config.toml
num_hidden_layers = 15
hidden_size = 256
num_attention_heads = 6
num_key_value_heads = 6
head_dim = 64
intermediate_size = 512
vocab_size = 1120
hidden_act = "geglu"
norm = "rmsnorm"
norm_place = "pre"
norm_eps = 1e-05
positions = "rope"
rope_theta = 10000.0
rope_fraction = 1.0
qk_norm = false
attn_scale = 0.125
bias = "none"
tie_word_embeddings = false
parallel_block = false
init = "orth"
init_std_qkv = 0.0476
init_std_o = 0.0
init_std_up = 0.0476
init_std_down = 0.0
optimizer = "muon_variant"
learning_rate = 0.0019
lr_mult_o = 1.17
lr_mult_down = 2.0
beta1 = 0.95
lr_head = 0.00814
max_grad_norm = 1.0
warmup_steps = 200
schedule = "wsd"
decay_fraction = 0.348
decay_shape = "sqrt"
final_lr_fraction = 0.0
batch_tokens = 65536
max_seq_len = 256
doc_mask = true
train_tokens = 345800000
max_steps = 5277
dataset = "wikipedia_en"
MLP neurons of a small language model. Each row is named by its layer, matrix (gate and up: input weights; down: output weights) and neuron, and shows model dimensions 64-255. Each number is 128 + 32 x the weight over its row's rms, rounded and kept within 0 to 255. Numbers have three digits each. A neuron's up and down rows have the sign that makes its largest values positive.
After each neuron's rows, "fires before" lists the tokens most often just after its 100 highest values on Wikipedia text that the model never trained on; "fires in" lists the words (lower case) most often at its 100 highest values on Wikipedia text that the model never trained on.

L11.gate312:143141136131185133168134103095072169153133149106137128150122147127105132148074126130164098116116116127145157130131156157105139108149111175084138132113152075134160136108087140100157119149169102107047153097092112153129106247177107121090197148100117104149156043108180072095129130121122109118078131104115105114242169133075065134132151128110053102132157088075153101099110108061085136114134123129113085079154088112097083131142109128144106141156089122102123144118138103155105150115169185183181107074101124170171136095139170051163049144133150084104142096120136102084107124142089150162
L11.up312:132099108156056102115135132105105093080140109127157097210110156078145136088129144134088157116148097142150081046121174137181111091118130140134181079141154116142134114174122064097100216099115160141161125141140102123162118160130200143132147109140143105108126153129105069105095067157142042174166188102126192159099119101151156075136207145137135082125061076125183131112142099123136129121165076144103084121102080093126111183163136116157106144101140122095147110137063118109173151180114139118042132129132188134115141142145096108145181150123105124062149127188178102143116107144162197103
L11.down312:193072087134160152116125147133121115111199115103075187143148108130119059104122111143111156127086178113116110115142111122131136085121082131168150146131106147117151116142060124080186090077105124153140132147145194131144131167133129146169143183094119061092132123142103105139189127122153135102122121107097182138108109135096118128135141152120147169151125143131110144149105113144077160132054121116127110098137079097173129107096113144093129153133139128143156145145238144119155106152213120151091133143085158130099109063143116125099118114080130108183115153177063138175170168137182039082
fires before: " ", "7", " the", "9", "8", " S"
fires in: "in"

L3.gate393:083091150066078121113107138099198145130104099134130133148172149172166154094119149107142072173171082173139087127169087127096126139119175159167089091109229088085131124149152140111129140116100129119124119114108142145098177099084133153117121160102135124184146103135096090145111112176149112145116120165125149092120134136120109132137150133098150145127118154147100162096110131174110151189120131116084118080178185071137164138255138054125147184127111111094078152120129139126125155143095126100166102168179121188152136114140165126121154088102101087161122097129070115183193142107088148150
L3.up393:074103089098137149114187099124060126146138172122124107179130088131075117162134138137145100104148151071186133115111110106095152100166174156158157181193169140121154153103155109146156193114181101190103139119100052153133129121064142144119118114099126140152106145154113012144167173113146101132101168123071168159153144162113110118188105127084120134136126106146145099098127101146104101106112120121147153142129151079133159127186092124125097168141099072192133122121128166088109114179077092098048157085141176148124162174173173151148166121133081118072119138154101127097221127132150090126
L3.down393:156107112095107132146104149134129114094127125109172139154114158075068091123168130108127142119123113194134118104139107156120063144146123098165112161143124139159050097140106160145081154126095187149066158109121101100095184132105136147224157073137076091121078142126126167151160066137082096117148169114107202109173140099133070127090148118161147159164191135112122084095122151143146097189077174143098120115151139178158056115080132134088129124155163177167103099086109143109142139156138123089123106138145158064158177137172105080133129135190122176143166156099139152117182176129076117104
fires before: " ", ",", " of", "."
fires in: "june", "april", "december", "festival", "january"

L5.gate203:146136122202108116098133170152092167147151132147087116125129160167144132117151142148096122136171056086115113088158102124158120091199080128128132141126080179131114152137087128122109163134124141140146164176141086133131170121115136117019090160145188161168093076091153140191090142161143161163092194144123163089103094109087179074134137155167143150096119138122114107141122060141152204105114114104112150121149160099085118063165116171162146108111161125106140148143111176107122104162040057122096186101117101072080114162180119131174118163130142129126135161151112143130113083167122128097
L5.up203:165108117161097144122151090156152160127193110173135154157136132161162177145161142188174089088123122128082066046139063138149152100155117098115097155125102127134123139143228139183106075130132120147081163089107145240107156158122117090075156126042099146147092064107114164211085110115110135063141153060149130112093138141089109155164134198099163109182125143167077130072120130124149131124121131109077093088139128111088123124134127141145117171148164160080149117113148144123107137100151044149136103111129104121194189085176135152120132129093123150068137156138117089135131116107129112114
L5.down203:119155141119047139082111102163082135116163167136089102117152143118088085131082121103101119108140108104116070087117117163125193135099098112104102149124145118136080075128099168158189108141137201127158150146099123122140082145122076165132147111116078118198135150126075147095162231122173061124157121106162136166139146160188154096134122143136060111139137150123150129107113129132127116125130157111156120158101128108139058150136107127141094127168131172123181159136151170152115196110118169154206156058160153097151120096152175144139132114144099140120148173139197085075083124160089108118
fires before: "ed", "il", "h", ",", "w"
fires in: "based", "both", "however", "built", "between"

L10.gate378:167129132159069145085129159125121084161107180118116113123188162115133157144145194068082163137166111094057111150156110083140174159135125141108119101167152122161093105125116056148113202151132161143131111149164131118092131171144168127154146054132081217165196095143124157120102113079144132095145157145130143107119121093128141139125131147098151115176118166172167156068085139069069121175192148114160163146131129104113109179155135125129182111142172160144095097094169157141095137115109052156069150139166135161092115091162074185124114138122147044128135162157095143142127104075141095122
L10.up378:125164159113152114115111139108123163162109182162119111172091159117170124143140090116147113133132139149142054177122083092094187092172193134146082132187069164147105098156134116069139072146115103101144118132112179071142158086140102143136193080146180099084131132145119138137073140127104158099183062096111133168146156111154183196101148138124143172150095159174171154073182138159157118204125133097124190121122147095146143118124087112161105132107169155090139098161100166122125162084113129123144145161155070114141161116147135123145117150077118148104171123177150169071069113098115118096
L10.down378:132106140118171146203120100181211106156108186152203093197151128081158105122151078147154157148128099086143102219098100136149130064114119119191131117142117142160142123108120129094093111127137103109088118127055157171097133109137093159122116176121122099135101099136164152097140138172108152097075104092070064121110086060079167198117165138150157179104128180158072119142163164140126153147079190097172161153137126174192162120144120125109193145089164144148175158133152158192092143177139144144087097148102180119172159103107103144137106073151157160137193150122132084134102107174170088099
fires before: "h", "um", "an", "ber", "od", "ff"
fires in: "john", "october", "museum", "jean", "period", "joseph"

L8.gate483:156112159165158125134107192140131094127084125085143102115082104157107170121081116127138134086151157098150079137133108106171100116107142149103123132076136039102123103121155093144154150119044113106083164120156135218156107101128169145146166171098143079122151129146105094159160136132168131052129122053134192068116151112122173149061143120157115103170085064121095057110111108157194087095164104125117114149108122163092141137077042065130136137106117093148147144119143111135157192116073171171121091157108163197109117132160137121080116187098106165086122104080141158165179160156147111136
L8.up483:083082106106123154089090107118137108148125139129150166099085155160055150059160109129114061048165146145148165218166183094145166113154165150091102088119112142095149129111131134104181076105136155132136133177108120074156095110107122132109146158117172123094120123110141057103116137121129110115111126147145113109114130104165106144115092144152090179145141132041180118137092171156154194137121148131118123123058139171116168213137114081164092131119113167144099180185154115145160176182154140104101124123151083112143118119153143141008162117146090124144123185158147110112142089066096098158
L8.down483:145117116117157139112158026076143127137115164144123122185122124170116135137112086183158135135217073142204153137147178102137121092143076118127091124111128125106144181140135139076120057101137094140174170161154137096148102105150179087132128170116161121138191129203150090145158108191127111110161102139109078139076181111175156101160089139145112146138101176097066140144120089161116143136094177142126174108106105118087145143160107163105094185119171177140084078162132155131078184095142113130180188113113140104105180106091126126056150114113170140142134187078120101150064124160137142179
fires before: " the", " ", " t", " th"
fires in: "of", "about", "than", "least", "among", "only"

L10.gate355:171043162111123121130123126157159135133140146058105099210130127095120123132116143107180134142138166103088146145097115131154130124100179109141124025136130085065176086131133135191083184113116140146128152134136140168108171129074131138111069152168127177152134136096165108163118120103141127068101130155124118113156112098089170162116046125173112100144094138166161123129073071133147141124131190119094102098129098107095129144153129077131131160095123150116133158225131132167111057147116139094104108102140126104117172115080146153119103129158102129173094135134106125083188088216151111155
L10.up355:164187118145092124165163152133130076110124107101126098190070119100146128138133147210133143160174116082150111147089018142082134142094112122103144097068122122119125108120166082118155117138169103200101128117154070134166119135155106150133079099133075056152172153096133126119159151123089130145112133100106167068100152076103161160135121158164125136079132132124163094156128191133151141071144143099072083098117114101188127128148155139177132190157115168130126172164096148122128188150114136161120175103132120207102088168093137183118123150121058175152089161141118169120156047168128102085
L10.down355:165127082142151096126144071172150168131127101102133105137146109156152153169144053102147137139050128124059128142137109049182163106141098194112084125090085127129124132149096124152140150171161093135134122107160157214104141099166109128110110159178083109089173114147066164120199121117095156097076130166071121046081134101141121118161072174100132123123103152139179089080112137141140087132133135180097135146159106091102119093097108088177063146099104165116183146154131089133112145174100111151117136168131154175105124122152116097040131140138101150141142147121112126171127121092170168066
fires before: " ", " the"
fires in: "to", "until", "in", "since", "from"

L9.gate15:045115144121069205069153170129164151131086173200083110176148177094129162135139169118176118124099059148133115122059147176072088161167114122149079105152102126143099105128127149156140169122108133096156110090120132107112088132125125105148129143122163106117124126123110160112164142127114135158152135140155096102142117071095166148085065169034142101139101136126170192074189132176110160155119175141106114108142156101149137126139136090096142124123170092174145134178176148157160112120139098153131105132109078162153102086121088153118151115156132052094122111109148067113111133160125174084
L9.up15:186108141161134158123112158104135142133133122140167139121075137133156162108101144131150066159090124143123137126110164087125163128130128113132147166139159078180172095128166074116091124121196204090174198112061141110203241117136128107119124054146111126122198170139144140083110143091118133096195097054154123123131146129191164097132105164100182135160141145117146093093141125155127132150121103115169170145137072088176144111176111103109105112116107199088122152112136109108135145092153113119121163092129142153119108130107078110148157111087050127094190084187063153143132076077131153169
L9.down15:102105143113083140152138153161105147119135141083108148147140134102150070142167186126142109063115154138145134177102152121109141062101115129164050105127094149107104091166141106140106113104194220072135147135108148156136093071163127114163127179207098116147126197153128117143112058104121117149136082062148199136133168125117134098117128144177097147128105115127133126188143177119110175111118120151048158139089169115153164132135046126120081124076143177118103132105124108123132192165124185091106137151181139164163103112174117115122126113100140144106171052133126183108120144093186130158
fires before: "h", "ber", "ey", "an"
fires in: "john", "october", "attorney", "jean"

L9.gate438:145159132182143161158105108101096136218132120098133127104110101156084051064108124118102125152127103132134138100177115178130225087152110186165110138106114156133178105162114147078095116141144081110100117093100128101184181153114138147147134166117188107107151144109151055179112147124070151151161084120187169122116167088177118106152153106170105086118062077107109126122106123110087145096114136134084110102102143089119156130160152095132163121117105174065065134144160127159180116113087163173133148108131091133117145125127125150101118148142117120113144137122131053124127144140169161110
L9.up438:148121184167136145169078159087066139110122150133130111130123119166182059096132122122124132117138093150181095121155157134180133109176150157100155084123168118108090139136138148069117134127115145089100100105153092177119124102141128163133088078135119129054024075110171082093161151170154067118137194110160097126078159096093084190089149135148097107092076102112135118163212118144118119115179148130103122087121147130163139159136179133107128118161141120139105117042091132137217183164093106118097135085101180140120131126144151161107160177101131156101123123190135088092121159180162093116
L9.down438:164114092192164120187125151122151101132154167095126073189140138124076093145103104213095184092156205087136127207167150163096087047123152118089098160110150079143086133142141082129159129153141106132134140087109102186129142103181150120144166137181070119156090146167132105140160148132118107066108150110111054138098124094091128126088098094161042148168125087111078143125157140121181127132075150131113126091163122114058120148140108079094131110122126182156152125081099134112150129131163129157143121110105149122086115129118161116045170105177073141096131187167168117132145084137157181145
fires before: " "
fires in: "to", "and", "of", "early", "n"

L3.gate215:137128100099104127086150148163074200161129151093066173149120141123166211172129082056125150093150114109138120107056114126164183106142172099103136093147148095128132124120200149135038102183150191120105108161155108113155146135137131127110143080150193127152120133120088126120119172082193123135090191154112154157132148139157182089108121122082124066118122145108123147181148093121182118208113125086150093113143174131184112091170076089161149121106141143147151156131090117158116123175136188104126176155122153157159122153071090112162143169122136133116100094102152126165135149205115190106
L3.up215:107076113117089117134196102189092200119151120158163167125104109074150121123139104163186177131135113151130091170136143145196111079104099151095122106128111144148058156114175121122081134120131118170175107119096169130117151123125159152121179107089145171084053141119142165173094162157111209091105205128111097111146127200197105147088107158071151080126151159043107060164138114154125097148120153137164131090102139164118098138147097154099087127151092150124147116083158135144130079080090147078079145160115159087076134120116109074095074120095097189149165132129150155135119145218124156106
L3.down215:135143154157110098166166172161138138119170178155137177074086138124169188133065065104185126125175119090113137147127149077175108103125115158085118087151101111158124128098057144134124146114167092143155127172159091130067113113074106206123115103111125131114098098114113115182107124191121149091061171108116140178100131169145101123086178154108165084115126103132110108126171117152116112128070087151152154125133176140177059140168149179076144154116109153145170117116139157146168107082137128138131134201080174149116098137134129101135070155190153137073029107131140177136146116164139183097
fires before: "ld", "-", "p", "l", "se"
fires in: "would", "gourdou", "could"

L4.gate507:126087122143144106129140122127187177120173169121118112192194107134141173122108187126132173155125141120091101175157126167096161153118113163072141109121178102115137122127147141106193168133117120162168187154119094133146155109112101113138093171080105059099087127132162139079168103073115149129125074122121147163060158093139097130164158106108115139141091135135125106122112131180138166125146131088085145134086158104086141126092135106202165099146146103109079165117140115136138109130080116112122075142150227131128108097101125166123108138147109163088109110128067134161097170159117063169
L4.up507:084095157082066175167082156160203165073116164083133143166180123182127075082135111114140070064101165151099143170110112112176134084128103141140147163115109107180077124174105147131155145131144162128161161094104097121133133120158083082102123204083089140128164121126149156145135162130175173077173109107124083122151139122121132075166165191101113129089140202167173108163113173162065168111128112137147176180121140129131104061169113068114174149139144096134093064128132139074115132144140119106175108134144189075136110148112145123093099115136137180098114144113081093118132185089140132113
L4.down507:175120148052105186155153125158083089150121144090108133124118157135121147165120120175157092152116127161143134140114116175048095134099108186128134179078117155123074128132079145173089172087078165160047151172149134091151133114085123116141160088145129110164161160141108112146129152119034112143144125104140135138115116080172172125172140141125077084219055109138127124142121129074164093136117116156124147169159130113116098172102159126123122156149060099168127060091142135124161093175063118108151185127116128120147168063084084170085152111133093149213121137115185094111081124055146145105
fires before: "ity", " of", ",", " in", ".", "e"
fires in: "university", "institute", "college", "hospital", "center", "universidad"